Weights of a small GPT-style language model, trained from scratch on English Wikipedia: 10 layers, width 576.
MLP neurons of a small language model. Each row is named by its layer, matrix (down: output weights) and neuron, and shows model dimensions 0-191. Each number is 128 + 32 x the weight over its row's rms, rounded and kept within 0 to 255. Numbers have three digits each.
A block is one neuron, or neurons of one layer that tend to fire together. After each block is what it responds to, as a language model described it from the Wikipedia text at the highest values.

L7.down741:170134067148076089042147147119124110137130123086148109177113081157152132137123142190189163173143166142113104083107133131104092120164182097197190152152086105097167133124154147150116138095119119112076154162112118130156118136132128162122113151136185133106113141115148136138146149077127140164136134118087085137146091130151173152104167178125054089107182142157145137133081144065093141085109139095109099141192109145141165088100146120058147151142133082109124162079132114157115123130143141110126108105148212114107145147230096086083116177119155096156059160171160141133070184076156119125
L7.down1494:118052200160141158140169145040123115120066067068088145143115094126118130162132133178127163097152158122117122149121159176109129184060099147131138157107090109167194152128133121140096143108166109146078101200132115122158094125077111141110181170121210122144047159121117161105092153131156088135131132136139067111159179175134133087130148127106127122152151112171102133166142087075116152112110131093106120136138125147137143109183113149067206103150106039110147136132122154135189129150212101153106171136100223143114091151142098124122119172111146137116158205099151078131140091071124153130
L7.down1982:133132137115129152046121130000106104110165155028100114141180170133138151111095083132131136197125153121131138091094154101136049099224075085172137132168183168137148077150173101128101149129151101117077136146146132180099132078163109143131161137146162127079143119118162140162114130137149141116200134104103175092136090127097191192127046154093147099158116160139074157110149099158077094159125100098153137091143154107094084154088104067131092121133097116144162088146107139211083114128145172134138146121142099132116129146174061107105146123093183152161142106131155153120090153127169129167
L7.down2167:144108191145104173132137131000136122125121139130147175078166125182143090156125110181126171117166132130096201154114124166117080123121077140091131100120149100129089068121153164151134134145099088173188096149121118092151083136116157145145138156170200138109155110163099181161149141078096155161163119047039083132108116117114119172105137097152113133096139158125139144140104132126008073143144111139114113095161125113105088104111114161122148118091112126160133155122127131126074129149148137119107117107142131107093101139132109116131164092153171145162126095099059123130068156081095099180
Description: Fires on the "dis" piece starting negating or separating words (discontinued, disabled, dissatisfied, disperses), more weakly on table cells and prepositions.

L5.down890:140130110149098137086153182188089113137129088148111099120125069134056090143136067114096089061194148096158087152142117163110095089168119145139098112171174075140127133171146166090147068135107116216126085193120093159136140167177099080166153126105175138083123084161116077146137094098115123146146130150182165155183085122114121097074173116126160128158101117132109141157162097164138106090204096151162152106159112105152084168103075161099124090115115117162133075154113161158137125138155108140139109156151183128116124145168104188114120167110163124088106102075100144165109180161095133111
Description: Digits right after a decimal point in Wikipedia tables such as climate or election results (−3.4, 8.0, 14.88), plus bare table cells and scattered word starts.

L7.down169:128138093113075125071119142114095107168162120097126141156128079121084148135099101135124148105138132148116179127110126127110095158255157149125085104147198169114170107123148083141091125112161108115112105148125110102121156144171135127141130160144140071163147166209173119106064118178101153145087146078115107103078177133146142038060126090068144108189137116083145127145151127089126173113097130094102076162192160113147163168172106090098160124124066124156145119144144072133165090122091094115092113126163211159101071140105133142079112165123097125152087133126145087109131137087172128100
L7.down884:150158114069141106163100185127111142165084162113176140049184115073159118099099095135116125122182063153164128126123156156131044139042128113168109127099141132120068233135135139160192072205111173155095134187129097086116090128111105065183115140160143167084157189075146104190126122174155092095111151141117145096149124146069141136141129174184121118147150127082103110135103138118226111134151166149124111194141111089136131110139113113168100157114173117124171122195120067119123135153129129121150105190110044088117156079107144095126104126077138194134172125126124063135171134098169113099
L7.down909:145118142152116178095155127000122095146105113079130124114164121174110146156090102136070084149138097171153183181058202152101112100125115139096068092133136179142142099151178120091138143189100121114153136144132129062153104132128155152152087142063140113135102112128160163115056136083119131137170079130121104129076167169098125210140120128073148097117125045127093202127118112095089121156126123149135095158160082142110207151170113161170164131115135116166111121127184121171132106159162165078178155122149191162124149152110112112184139138122069117136106178122128164165073135125125066094
L7.down2292:151060066138038134111052128178090091152165149087124126125121135120122137125145172129138098188133149126098111104124125162167154190082090106076170169126094155162218159067126138118196122138139088244147117138141172090124129146137093092150109170111137135100126107126187137116117161128114029099160100089115113141161104180167133148089124148088145109102136108104094107150117073143091099090074085120105077118131127106137130164145148119131131096162145131134119121150143130186111107135125074068100154141138152108099096147091127130146182130102127144091087077156073141244143143136111131138
Description: Capital B starting a proper name or word, as in Breslau, Bland, Bong Load; more weakly, separators and punctuation in tables and dates.

L7.down1066:165132105168099143115157130105180112125102183138089123137129190082070112139176163121142138080097075131186074153171180152152165139099116132177169149109108176110164175109129169128145175121094143181120146145127148130185134156132133135157163195064063110124128034130113146142076171122130063125110158137112100110118120129133082076198126140144130111128156158148105090131178111102129088134090210187131101171131116066114099139141136118132160171150132052159110122170106111142115142120179120166172110134185074130101184116124089174138147138110144137113111145150131138111097116129138127135
L7.down1271:106156144174119126183086116000086128113137144146164151103105171124083100113102115124107194099139055144113136134179103110156104137050117122117205096133129176142130096107094103132210117164145164183105141111133137119121088170158132128139122119141213142114130111135117134161158112119111104096145140078091141091143121100117128092146149107130114127130164159058168084083165105061100113135099137086112166140120131093157039108167157137105150125160160117136116117122076186025121200132142065159126193150103080091105146116097137162176108117114112149094157110151140134122149127146090108119
L7.down1674:116101070110138125066122138087127156157141187140134145131140040157097146108125136132159157162069106124154124171118149118122082140103152159102071106140145088094082121126179146133140154102062107152142094177086111153104112095142141141141146142165130101145157087115074161190138199114131102134120149139162155093158090173125068154125091145112131172084166100093060082181124100171153058158179117150093131205116116135130181146138107112138160131147196112128157174139123138083114120118144155146153112141147142078109192150077104081115156128116134160102075153079147140120127165054157100110
L7.down1853:163081066122098103157109109089152096107147163124063157114035133161058135109211122130125082143133086107184161155101124133080152128194123129107077154140145131117168132145131152107168150192086133201132110133062133067192140164176142147142085130109100130136115125113116136140092125120138134134142115118095107138107084155115125103214156163086149106154172163112134151139075188075081170133088164162180114132124087150135038095145137085165152174134147120156144135131117147099107148107108133158131119144151182100115165195050122098182116112178094107180072163141186168110179156127134096107
Description: Fractional digits right after a decimal point in numbers, mostly in election and statistics tables (19.62, 2.5, 54.65); weaker on table pipes and "medal".

L5.down1439:144129075121122143150108111000128136135141143106106140150116138085168110104138127114156120136117170142106148109138127111115132158000122109145141133133122134104123131121130134120111109137152134098122138111145143129139140125131156119131101120128138160149117130129123135094110154134118145109125098139125121154139156120157119149131117127115121108122091103139127141129136083107173107140113124098164137115145154119125073121150119103159111127151140132157160140163125116142164123136123135113126144108141093145144123149129123125246101138116141165134134135163155133111131127139120121147
Description: Tokens inside entries of tables and lists: mid-name pieces, as in Tavares and Xiaoping, plus an opening "(" after a name and "of" in Date of birth.

L4.down166:133150054155122140095162110033095108128113159079093151127143140137172101111127141096134125135130115120124115138117116156134154126000129134124105116138135154148141123154139096119123096098126102091121172145117127160135103118163143143100118119111119165114118131138138163107094151128106097145144127167119119125131111138124134110141134117129162115121130118125131121121134111133178134129111113129148137135163142127118039130103117086142120129167142131138128133105118132133172106117149145139149146140117110126135146105168146127223142147133117173092126120157123132130116118121143106162
L4.down175:102156073134120155098126096000124114114116124094101147137127129115142117124139140116189131158142089133125156109131134162148137128000139140114149134130146116122125106123130115124091111101116105116121173141130133129129142143130121128155105130111122145140116123120136164126067134123116135114148103128127127133116134144149127129124120121135127149141105134113111117149135121109184137113131130106136143121143139137123113142116136119157150113147143143148107133112136115139140116154150162154137150135120115133130133126138133124195110144111129168151112127141136139109150120150124095157
L4.down287:120150076120124139088133131007114128120148120117118137163127138103142127111112138120164143145119137140125145119124125159148145112000130137126157119140137134116123128117164121131110101116127115085116155136138137148142117130128138143145104156122108133143114144125143135122083124152101127151117115146133123141109116108146137114122106115126101120132106106121130123122117104093192113159111128110128135136154135128143048116129132125106144129132125129158113131119116130119140100128118128137108142116120155139107163113157137150233121160110131168153133151154156124126136110128111143151
L4.down311:121111084089133112079135151078112099122147163111082127145157136122177111099106151120147096145157149128133087133084125129090132136113180118160126100146165079098150151122106131122147118121154085083132127118139190122110089162141134162141121179121137119094100112133134138119088099130146117167132088155158019202150082127153143095080149121087127142158151153114100117137146130078143137152114158134132161176136089133051119108120146107134157169160182170122143130143097126165117141077096167139140161091115137136149082125154141138122101156132170124173134123080118142116130121159121171157
L4.down535:132139085115128142100123101000133121109121128110121150156121137129162117127131137098150143155124088131128134131140141137130150142000119135123139131134144112131150117114142146132087116117123124104139182141122128124102118140131147139153127132118138119145110126145136150128042126112109133125128115143122121146116110114120123141127120132123105126133120120147128123120128116120183119124106127100132135116131135144120072131124138107141140126152117134145112124131133108148156120147165143154139133120122113129128140106160134134191115140109136186154110127146136136096137115138124110153
L4.down633:100136051136111156134150128007119098110121158137126142123136149117121116117156148121114134131132118132097148123158126159151161095000128149146162122118120113159131179139152122149138098125113126058083146138151160103151100161109105105141109140129164153147117150135129097093083124124123119140101131159139129100128106093112113091140175132114150096163121140138109133150153095112157132133115118098131151083111124133139042095146122086164140121145133115131123167085107134153146110116138138148097181145120105128105125081165095180223113133154158156127111157190143103118154122096146116150
L4.down1232:101136072126130147082130112000123127101129121117109155147123141097162105121116124114139151153143119154101123110142122150141152134000149139122143115140144132107129119115151126116105133123111106091113154142142130147126128129139132138136117149110133145133090126124132157125092139126113109129131129131138123169126117123148129121130136154113121141118131094123117126110118121117181117138105103108125155127152111132115090123137136130149149162139134127136124136133110118106156125130146156145102150114119125143139150114160139137211098148127132158142119137143150105114116107132111120150
L4.down1356:105134097150124144079124120000133137126145126121111132130142128111160115120127149116135132138106128125132142123119130159157145139000128142129129114151124117118119119122136120136107115122148111098110163145120129155120121126137137133144111130131113149133127151127128149127084130129125128126139101138136112136132104127136124125135121125136120140127103130131132130118123096104172112128117115119159134138157154141138091126145096118144130151156121126149119140108142114161153111146150156145141142137111130145124154104153138125216105150132136189135117133166137147115149100140120108144
L4.down1372:104155064110125131088119097000113139121137134120093143147114151108149101142127137109161126140133091125121133135122144140137135128000137133121145111127139132121127112122139117132106114111125117101111174126107127139128136125116121121137114133126122118133108127138123150126056119123107121123137119121134138126131129142144144140133125130121093133138106113106114134140148115107173121116112129107152148111125143148117096145128119126154164130149126143159125145115126124129132116154154163159133134125114126128126132106138139124202108147117147180142109134142141117103141106135104106150
L4.down1452:146159095128143140085120159057127152137137098135121089146111168141133128177155134110150102141157135097115149147126129156115133092000119129120126114129125101155130153103154116134080144096125128056168128118141140136096122162152162160146122131120148138118125135112110146102079098109108113115112116138148104135135118127144126150120148127152134105110092098134159120127143093132185129147109087114194139162158159120155074109179127124140120163174096116164125169133154149097137159114166140127095129137100100102101162115183117151212109138130059144133125108158106116121139110100139098107
L4.down1467:135105126124153148055181122073119109097112190048120150116119166090155140134124107140079143142162098116135095169121129119092141115000132132121093123092129080124119165123102119087148144154146103076113124145156104137123139094101115114091134095124106169151117108141133171142076117105088139089123098122131090170118149112119137109096118174168120154140115154125068155152142109153135077128089112116165131120138124135113110130131085129170149152122068131109139135132110152119176130118153171166125126127139141112126158073120117142179115184137101165083109124129129137129121089187089073141
L4.down1710:135153151130153171123147145095204132130152114090065149153118132108197140154114099128154133163084147156087197147133138162097110136000104150143176116144174122142173142124173143133107117111095164058167150105160140132110185132102144121145079158132112133128132128141189187149162110135126140147103130153186114141114163132117134147181099097177131129146115102127068177127110134133249146105184146101184133169145146118137030106075137100142126142163165166129111110086152160169157069138144093154146132165138166131163193097129133137203149153080120136164109118135163151137124144151112088128
L4.down1852:195147148140095070061096137074098172087120198077096093114140159106114144153109161096179142077160076154125121115182141113093087153089108089108120092123095141105140110163160115101102125121153144106103134164134158098124148138182154133155116127144113143111119126122103133122112111123136190076127119150142144092156096133168057161126116119130113063130196093165107080140107095124233093105135110131178141096147128146146073119135138144142100154114155144083124173155134228078165122108153172172098165182098163104114097076123129144232120164113169173149131111133144095138134062138090113104
L4.down2003:173120101124156110167154116181111161178125130136073192153149106096188109221113122138025117132166122105145170162111145155151132072198178159119148119153145165164152133084140158105162204124127110081131143131178165153120085121126115114084146077158173110161115118172134119124085154123133072139090116176180096172171127122119157193074084133144118159116143162164093062113147143143114136204109161151178116127100096128097145117149107168121135140167130096122131113173090131127143126169103187092134131164079206070126161108114137129068052115126157146149118160116158119097077164086114082133
L4.down2106:108150039167135136084110117000111110130173101144091130136126150142155105104147127143124104175149096144093144094153124170136116088000150099138128107134152124080101150126145121143126105140143113043128185174144148140112171154133127126154118139115110162123130144148162140141109118127153149127149104154165089149151129130155137175155104144129112126148127111121148120134136127114202125133125105133160136154150109089126061149136074109148121153150145143128119141130107117141146123103150148135113133179107147150149125130125121110221104166133129140104118126135133139099141105152106128138
L4.down2204:107140082115147128125106129000090156131122117169114088149168149149170097104127149119117122179165138154133133130153129119159144139011133163145100136122169082098086118097170158127144127121143107076103181134136149121151108137145142115119125122129126162124085118174122119128093122152108142129123104157145108145158091156107118153120133131111104107120139111117146137130138083105168114158095115114116124138135158112106048111154153137097122143133127110121140127117108162100131111118138129112122179140124131130142153134169138148234125161131134147150066161126098078128142137130140112151
Description: Word-internal fragments of foreign names and punctuation like an opening parenthesis, a degree sign or a colon, mostly in tables and lists (Tav-ar-es, Decision (split), 6:40).

L4.down58:120136079118132139121116135002120121118121117144080140157109128101171114117097132102148130130122121148096120127130129146128133147000152154125115124129138119116113141113149122123126093116134111108102165151129147145123119127129151124130123139114129157123115144124149142123089114128082140146119126148128102143156113131109121104147118154112107119149140115129159135134131082129185113121131111115134135140154137147106049147129124125140143145154126133147154156138115134123131123127156144167120130123108132128123138125141134133219121148135151173133118143140166128116124109126107110156
L4.down125:096155090131118142113121121000112135133133134120114163138142136102162112131128122121116132158114114132122131116129121147179152153000102129119131109138120110144140158126146125127114117111154123123125143153134126140127133131116127127150129115134149154135102151137133164133080115133134118137136123110149124114131140142134115106119138121135114107134122115126133143139132102146163130120112114108137157159173129113108084113152113104142125145125140138139116119117129131142160127140152172137136163145126093126113158109137118134238131146129100166145130157170111124107119107103110100136
L4.down171:124144068129122134114127128000138103127136127072118150157126122121168111123111136113141140146127099135096150130112110164152121135000110135114139125154129100116159127127139121120119109119124108131112170148110110136121116134135157125159122112113115133144125101123147130124071134140112122134119138146155119151140134134121132134118124124114141124146084110116116127107132099115163108121112128104167116157150145128130063134124103115118116138129111104144133135137128129127139124131149163133145145129139077140148160113141151155215120134112145183152144116147117126093135123126091088155
L4.down176:086133087123115134112127110000119125140130110120122160138120130114174108140130142083158136147103129162106135137122132149138120131000117144131119119140109112133138145119156138143101108125128104068108145138120120111143122122129144134146138135137126164142114133146163154111083112137100124132117122124141109127147149127136113138139142123131126095132108139108143137143134119142162108127104124120157148140165124119114089137145128131125128147126131109172131121143129114132143128152143141154122134129148096129122161105136133116240145155118131172167126154178127138104164099121113103157
L4.down390:084159085151147116132142129000139120126132124145146145137107121129134127135084093120123171136142110156121159125125120162141148118023149173154122145150160122159125118105146090115105086130157117140108161165116146153138095124125149116168135154147172134151125123118147116126107124149122108118119109121148081146161114127093141131109125123117150119140140091156140143103138117123171125109110111118108135076127147164148071119159140101126112130116146140135158144123082156140123096159145099113098164114161103129147168103167132171255145115123145129157110181156143161103100120135090114140
L4.down505:121149073136109116150154143014096127109157118102121146137089140134128116105161111105098140119101097146116167096117126184136136164000120144127134106152117156161155134113166125113142123107131106129132161182136135153090141116145119154148128124125139153141119112104111151113074154166096118157124126131138093130119157120169141103176158140136123128143135116112105114119139122138199131128093118130151142110147113140111050159151142161150084137109120130159128143130097133133121112180128147121134147107117142137129190128148162123224139153091109139142147119172156150112120119133118100132
L4.down600:094122094130095184096118124041071173144141151109120140111122135067174096146083114109065159171096092115150153158124138145158192153000096161100115069125167094066135131078142200133112101106122162060139141108130139132145126136158148095170151106197105116175133119142151152140091078129105157163124135187122081152160115172124118173121106141169121191121149095143153150090156093097190133116141156122150077110128130112127034184129094134131134159096126120107106161171126126142170129140133143129147128105161144108120134107075116144197100128155139155109145179119173156102117048156087121147
L4.down754:115144083120138124101156114000113139128143112107134162137111143109152108124109130114150116150129109140138117127117139129144159134000104136122110120124132122133147143138138111136113121100135123098102159135129139123124140131124124154148116133114138148118105152126142154126046127141124120122115119113144105134117132130119128124123129131096099102131123111145102136135122106091172123143101140109143153140152131144132072123121118119125142128142117139144110123121102134142142134137150149154145139122120096138141174125140133133236128162116118194163111147170145147125135108130104103158
L4.down1076:089181027132085174115148079064126128113163216137105127131129134114132122093063080108089090068116085131189130129109097195124120111058078144153083102114123116138154149144104179151139134114120082071071182131103121153125139067151130126179116138136131148175134109117169132126110149129092118143098101178089154123158139123130103113212069086143144119118158123150083167123148134156040179129150177118173091130133100127103126149140169123172034180107113165177160088105160146123109092090111122139155091101183085124125141117054138176177182111109132091100128136183151176167155156183094110142
L4.down1114:107135088151133131115121129014131120116109134124118159135110146116178112115106136092144151161093101143124127139121112136142148142000111123123110120137128125156158120147136109127115122124158120126102152134113101132135136131127136146155119110113114151139101129130145144121101138123112112118130137149137115137100117127114127117120121125129107100136108131141123139099129103127207146123111123109139136136146149114121074143112131110123103150139129148166118159124120143139160109143181148137142140127119109143137159099171136144222118149127146171139132142179135120114137117141092090138
L4.down1128:101117087134129133119132139000150107115111132114126142133137143081145122113133132144109138141117121161124129102131141166138136118000105139110154139161142124142133129098163134156110116144127131137117149168134124132102146119119134137171141135136120152145093139120118180134092108168109149139147106117146135148123114124131125122147124132114128134120119073153140146087140087126178129145128149095131141156141143130104089150110104135142111151139113131150110141119136137131143123146146111134132140104122118126104175106116132143235128138114103142156129132134125167121118113121086091128
L4.down1138:085102082112112130111115132046084149130117133095122165129129140153168100112097123114138115159109106136106117135135124172124144137000120110128116101117123123135121152138123103114114103113107104056106155156123131151133142141127112148141111075118127144145104122134148142103095136106105124147126113117162102135159123123121115106105160153126096117133117129116131158149180114102165116095108096109130151132134134130130049148117116141129143146148140124136149129142125135128147123133173142111106161118129059134122133117149141114219150152110120175142117133151136150107133114101096083162
L4.down1177:092110115153108140124122142043118132110111128106124148118116124129152113125103128105131145143092128160099121112144143167136158134000112153120099136141143129127149162123171152127155128119145132112118120163100131157135110119120153124151105099130155134133113123124144146103091129139089151108133126116133087150132128124127137107153115114155099147130102107104116131133138098131158129116111122104145138141140122124123069104170105158120114135141108142145133119171106128151142127138155113153120154127117091142109158108124129136232149135133128157172118160172166143148124121134071098145
L4.down1262:124117104117115135098110136029111128117115132129106161138126127119153116121115133085139167149119131144104132118135126139130134148000133150122142117139141137114135122110142125116099098110133103115104166153119122129134129114138140136142122130098141143148110140118171111128075127113123130147134124153133124158145116112115115125118118129126084141161122116140124140118126116102191115143104108107137148117174129128120055118119119129110131149150114106154127133120131133128142117139129151142121135125122099133117132122159123142219146136104129175161122129148147125109144109125097100150
L4.down2131:112084133129134143103139092021152149118105155118125161094132094144197086148109152122094144139134138161126126101088158137144145129000140125125123121148102113110103164109165123122128124167153088136113158155155145118145128121146133112103140118131166159166118131144145178149105149111101117167137128159126129202095132118102121118142150137082115123168134103098105138100124115122152123085113109101124107104103148112087105132114104139155141136137139129171145128099119119122148127078103140158097138097146151128136157135149138158247124161122130103124122146133157117095122093203133119140
L4.down2293:135114118123109151181103132065088144140069125142076180085166145113149090121081115083108138171128118155133131123089132151142135163012146169134104118156164110117131118082122185118117097140126143107157159173127142167141126100123163134156128106118118153134141107086170139116126151137074134126122150140128125133179126128125111158104152118135128144134118097157182082113136079167174123119131117147113111097147105097097011123135126135163152136100144167139142134191099112206164125153154129138141116102112154100135122128120108176199117122151130122092136173107152110137122071140102129149
Description: Short subword pieces inside foreign personal and place names, mostly in lists, tables and sports results, e.g. oliver-i, Mir-on-ov, Valenc-i-ennes.

L5.down1312:135117114119074173180129081032134165084107143078119137159145142154156145131159112095098100141099162135114142170118115128114133123086083165110135121138121122104128171076100130101173156176135131070113126155137131104138159102113125139128114132087108195116132176155137050135075144131091154107128108114143071121158133143125096124142156149131085100195139093132101137131108101160152156117104123123120071138124139113128212126131154078114136152151141119120122123161110162106130097124162124128166142129135018123081117094136151192216149106159168164140094142118087100164200130136102104157
Description: Mid-word pieces and elisions inside non-English proper names, such as the apostrophe in d'Aspin, "at" in Galatasaray, "á" in Cádiz; also table-cell pipes and date dashes.

L4.down76:132094185095127143164138080103105103116159147118187144127124097128104082089114100130140099101099134096067112093105074170117111135222083088099164118135092150084158171134148142089087155080111148166072105100082154189138117155101072150108120150120163087078112135092112110170115086137121114158150168098157120149118145115117123136136120137120137180140088151132131135156099143130055128089176129090130062095112168127157135114112137155185118133123151106139173128038150137183118084166066127074132107080172170149164168188048129131158178128089107103132101130149134076188122176106112225139
L4.down79:088067156129104096177102151100084085112146097133122131129068045067139095173108142091107150148084093106106051114114176141129139118002128129069193103117129131113082110119161090129042104140127143119120083137142141155129187164130134104125157130136132172170092048154182072152160095148124108097127140102187115145143119145100075182128164153119162130107086101108205135069169098036197159128133051111110158144161153156124112153100103140197139131169149176143153178075116089157170141136141123115132138125074211123102121132131127122165083090128134177123171088113141128110121136145128144118
L4.down214:137155131116104113112153125130100137112119123188130162130056101172091156169078098064169182147184100163124155108110098149087122195180137131090120140144139126130169069095113210120091089126087170126214119155151138134092141146122116116167111152130127106099121147116178072097143172139150135039160136085164110114147159146131130106139134122158146141160077128062111119145133146117131108137145171156164166180171189116093135175160109111172174120123110155165132114154077139119124179210161170163149103059125129121109070166117168162151119076132110090091187156111098145151124085147084126134
L4.down306:134075068116138150180113155082132122121143105114087149137087105191084125112110133122089183145118085123059099083121108161124101182072134091084151158149144110068125057163137108096125073147097130102137132165120108174170157161123140137114137189148085102155128056156191106111162173131127147152166107135175148133093147162098104097103101130115169095171091175072204151160155146045223084115070147119128157162152138132111069122094076147153154104107144129106112076067135167109136154175096182147130096121129069136101179154150113145192136142109117164116135149143145128114137123138134113150
L4.down347:089138197138140127086155159180117169111110148103165112140167153154136113095107156176130092162121185148075134143130159124147126154194152117113123174097135136120093156172120105152104143123146097130092108122059102095138141098110125128087103067150084099138125164164132140103162112092191101149107158156108145142099156158086129133138147140092110168097101152106149117165072202136055172118128142062113110136113118098146136150127124126082140076134125149111123089124094147189135162099178165108155128125110085125133089142150156124052111093153171185128122128126138140149179182141158155139
L4.down418:152100203092144186118089137223096113134102089130133105157166079136076097125139158109106154080099128104193136123122135131137154145255146082149083083126093144037146137089102127141097152090087115102167103075104179144136116170140146178160131118075083097125154071107107123128181132126105175163099150128109126094134137136177088130161161152142114165162131145124176109111111143114103150119162149117091107141131086101136153156081071148060180132153162138113157119158147105124116131080100134120141097156087137123160128125118116092048145101090107133100135070068185062176124153103155170118
L4.down682:081178094112128174145147089101088094167167157135175149167125078124129082144122095138188134175114131170141104138146120125139126114112120122143133107168147153126132077098107135115105135096141163150116082102123120114129124165142165097151101075113116204096139077076130127112133145157159179209145110101108039097158151200070135134194090123109143138104118125075145163126158089110089135134159168129138137096108106105146043162126082130105082141186167084143157110162175185131130078124141150113109175063121077134154102128112142149157136098138129127089137159180131112127125153141074110134
L4.down946:118167180124111121065095138124127193145087091152178162122113105209146102146090107145068169087170147182119193089131092098134129107255183120135192115116136115110140102126165116143046115098127097113134156145183117135170095155154143121134114125136128082125163126157170030164107121081136105117133164141167109163154111141123122176118144099160141120108101133114142096155132160070113108157147134159161132160134157112132146185153140138127178139109158137110142088181105164111138137139086152118107130098151137166098060163146101140080120122096130115170119129091087058079114098135136192101
L4.down1037:141125142143095141210159142028130121114085146120191113135132084120119162150168114142150163147168148145148146144133111131102111078105146117150134132107098106110130165131154186138151154164137133084123152120197175109114141137072136104121161140086156158132094176152215093133085052093110142184146115133123104097146156091073112126122112104128139117108121149096113121120076178176020159150066122143122111172173092179131168121123115131186182119083133133166121135159125123078114124065100167099151176174136133128124089069132163121077151129145163165158148095075126162127074124121108205140
L4.down1093:127115164081139100165121101255124131117103098137141140077112106121090147090123118112147163091129116133148107161121102110169149134255136140097105134123131149114129149128130140101121154152120144157142084121104114106134119133122133121158119144117134087135152103145121080133174153127139165133146087118112129129169153143099126148108092100132119148149138171155160142139137146124052146121161129132098128114123130119118171091155124124124149087097117124112118133130128108118109130157121158114132095130133165111155062147101123132025090072121168091121137123078126126126139140139123171101
L4.down1143:116124118102115163086080168188073149149119130196154136077136081061114127123054149100148148079147200162144089129158088076180081159150086091107128179111143157089143149113130148120119111136131151185125185140151118115158115163108139132150118173178162108133114099129120146134148110116129121137222112152125160119160113205108133129133065161106159140146138092135170110119112113129053162129118134113191117178119200100137109113103159140122126149080157121137101097128162145114129104155169180119096143146169115119052061217084123127133146062126150083161142146162120113124097156134120130169
L4.down1379:145134091096203138077113107255141170131165113147159106102180116046112130115111120171128129121149127104122138140173173094147137120174079135112169119145190120110138142097128178083084105127119141239164089126063130119142191151121117116128077140180111110133113104111123162079137107029194107131137120155193130089114115187105198142082106150104158166144127109179129129167111102052112165059170080100127149176119159110120163147062112101053116101130126097179119089052121173119158134168144125123102145131121168135105065147093108160092116154126108119103131162091110105161196152117110129147
L4.down1413:181135139101074125169168109102177194122150138146160163120132163105177119184098085097121137120159095105220113102083122126158069135228069102174174099137151069120202067125102213125143102130111110150118179044076086122115191082121143129202173170181140122087166176144164122150142136136126116107130120123112167066127142122095127189131109074122153120120158146046136103124125115141111177102131169128138172155138145164111125136054097112159105136103140093126132107102067138205094128138072093139148075134163102119133103148120118152134088152157102118148117111133125117133206098176171204108
L4.down1642:133137177067104105147102116182103166132105102193184117136141060141098098127111079123121120109148150119121134124150121166164125171255124120186118156157167187152163145148189163125100081137104098160110112107097146170143101116122182108162089150157111101090142159105147127139201159153148112129103116160122138145113132136101118083136121116146108131143134180064127118156132143117107149137122125148093107117096127190137174096130190146089140124108134187172157113123124120173119144124111106118058127092125112164137097146143143094102158094122137140094164098161150097118113166173133204089
L4.down2097:137141199090125126140131175108148158158107122136148174148159091140091136171127097074121156106087094102095147091140130147139151122228147138124118095151155121150155139141170110133138117134143118243157096096128118114107115141134120123099170136125100151102149147100103134117208119123144088117137169132082164087144128124112087141167149146119174090135110109161176098090174131149130144115121132144109107155114076172116197089132105126150136118153113125058139148105109127172143142157128142088165086089112127127125159117115104135045111087170105107074137106136152098142142110100162102085
L4.down2235:121058183104139118114156166102124181131166090133177154087099076118110140169142108145165151130169096154098142106078136196130118159157156110078147102141132162152142107150150111136124156133126105159102082152100122158138140155109110112118110135134177134081116167104147111131160079130132177111139143113211176104081128145078162100102104102151120122152083168080123146150055167085046094094132118157123104128132186142124131131168158157122147125127097107136150114134113078141135173110124114118151121104177153111068085154101161159118158116105121093125096145120080160134095141117134135104
Description: Fraction digits of decimals in weather and stats tables (15.2, 9.2), plus copular or existential verbs before a complement (there were, population was, has not been).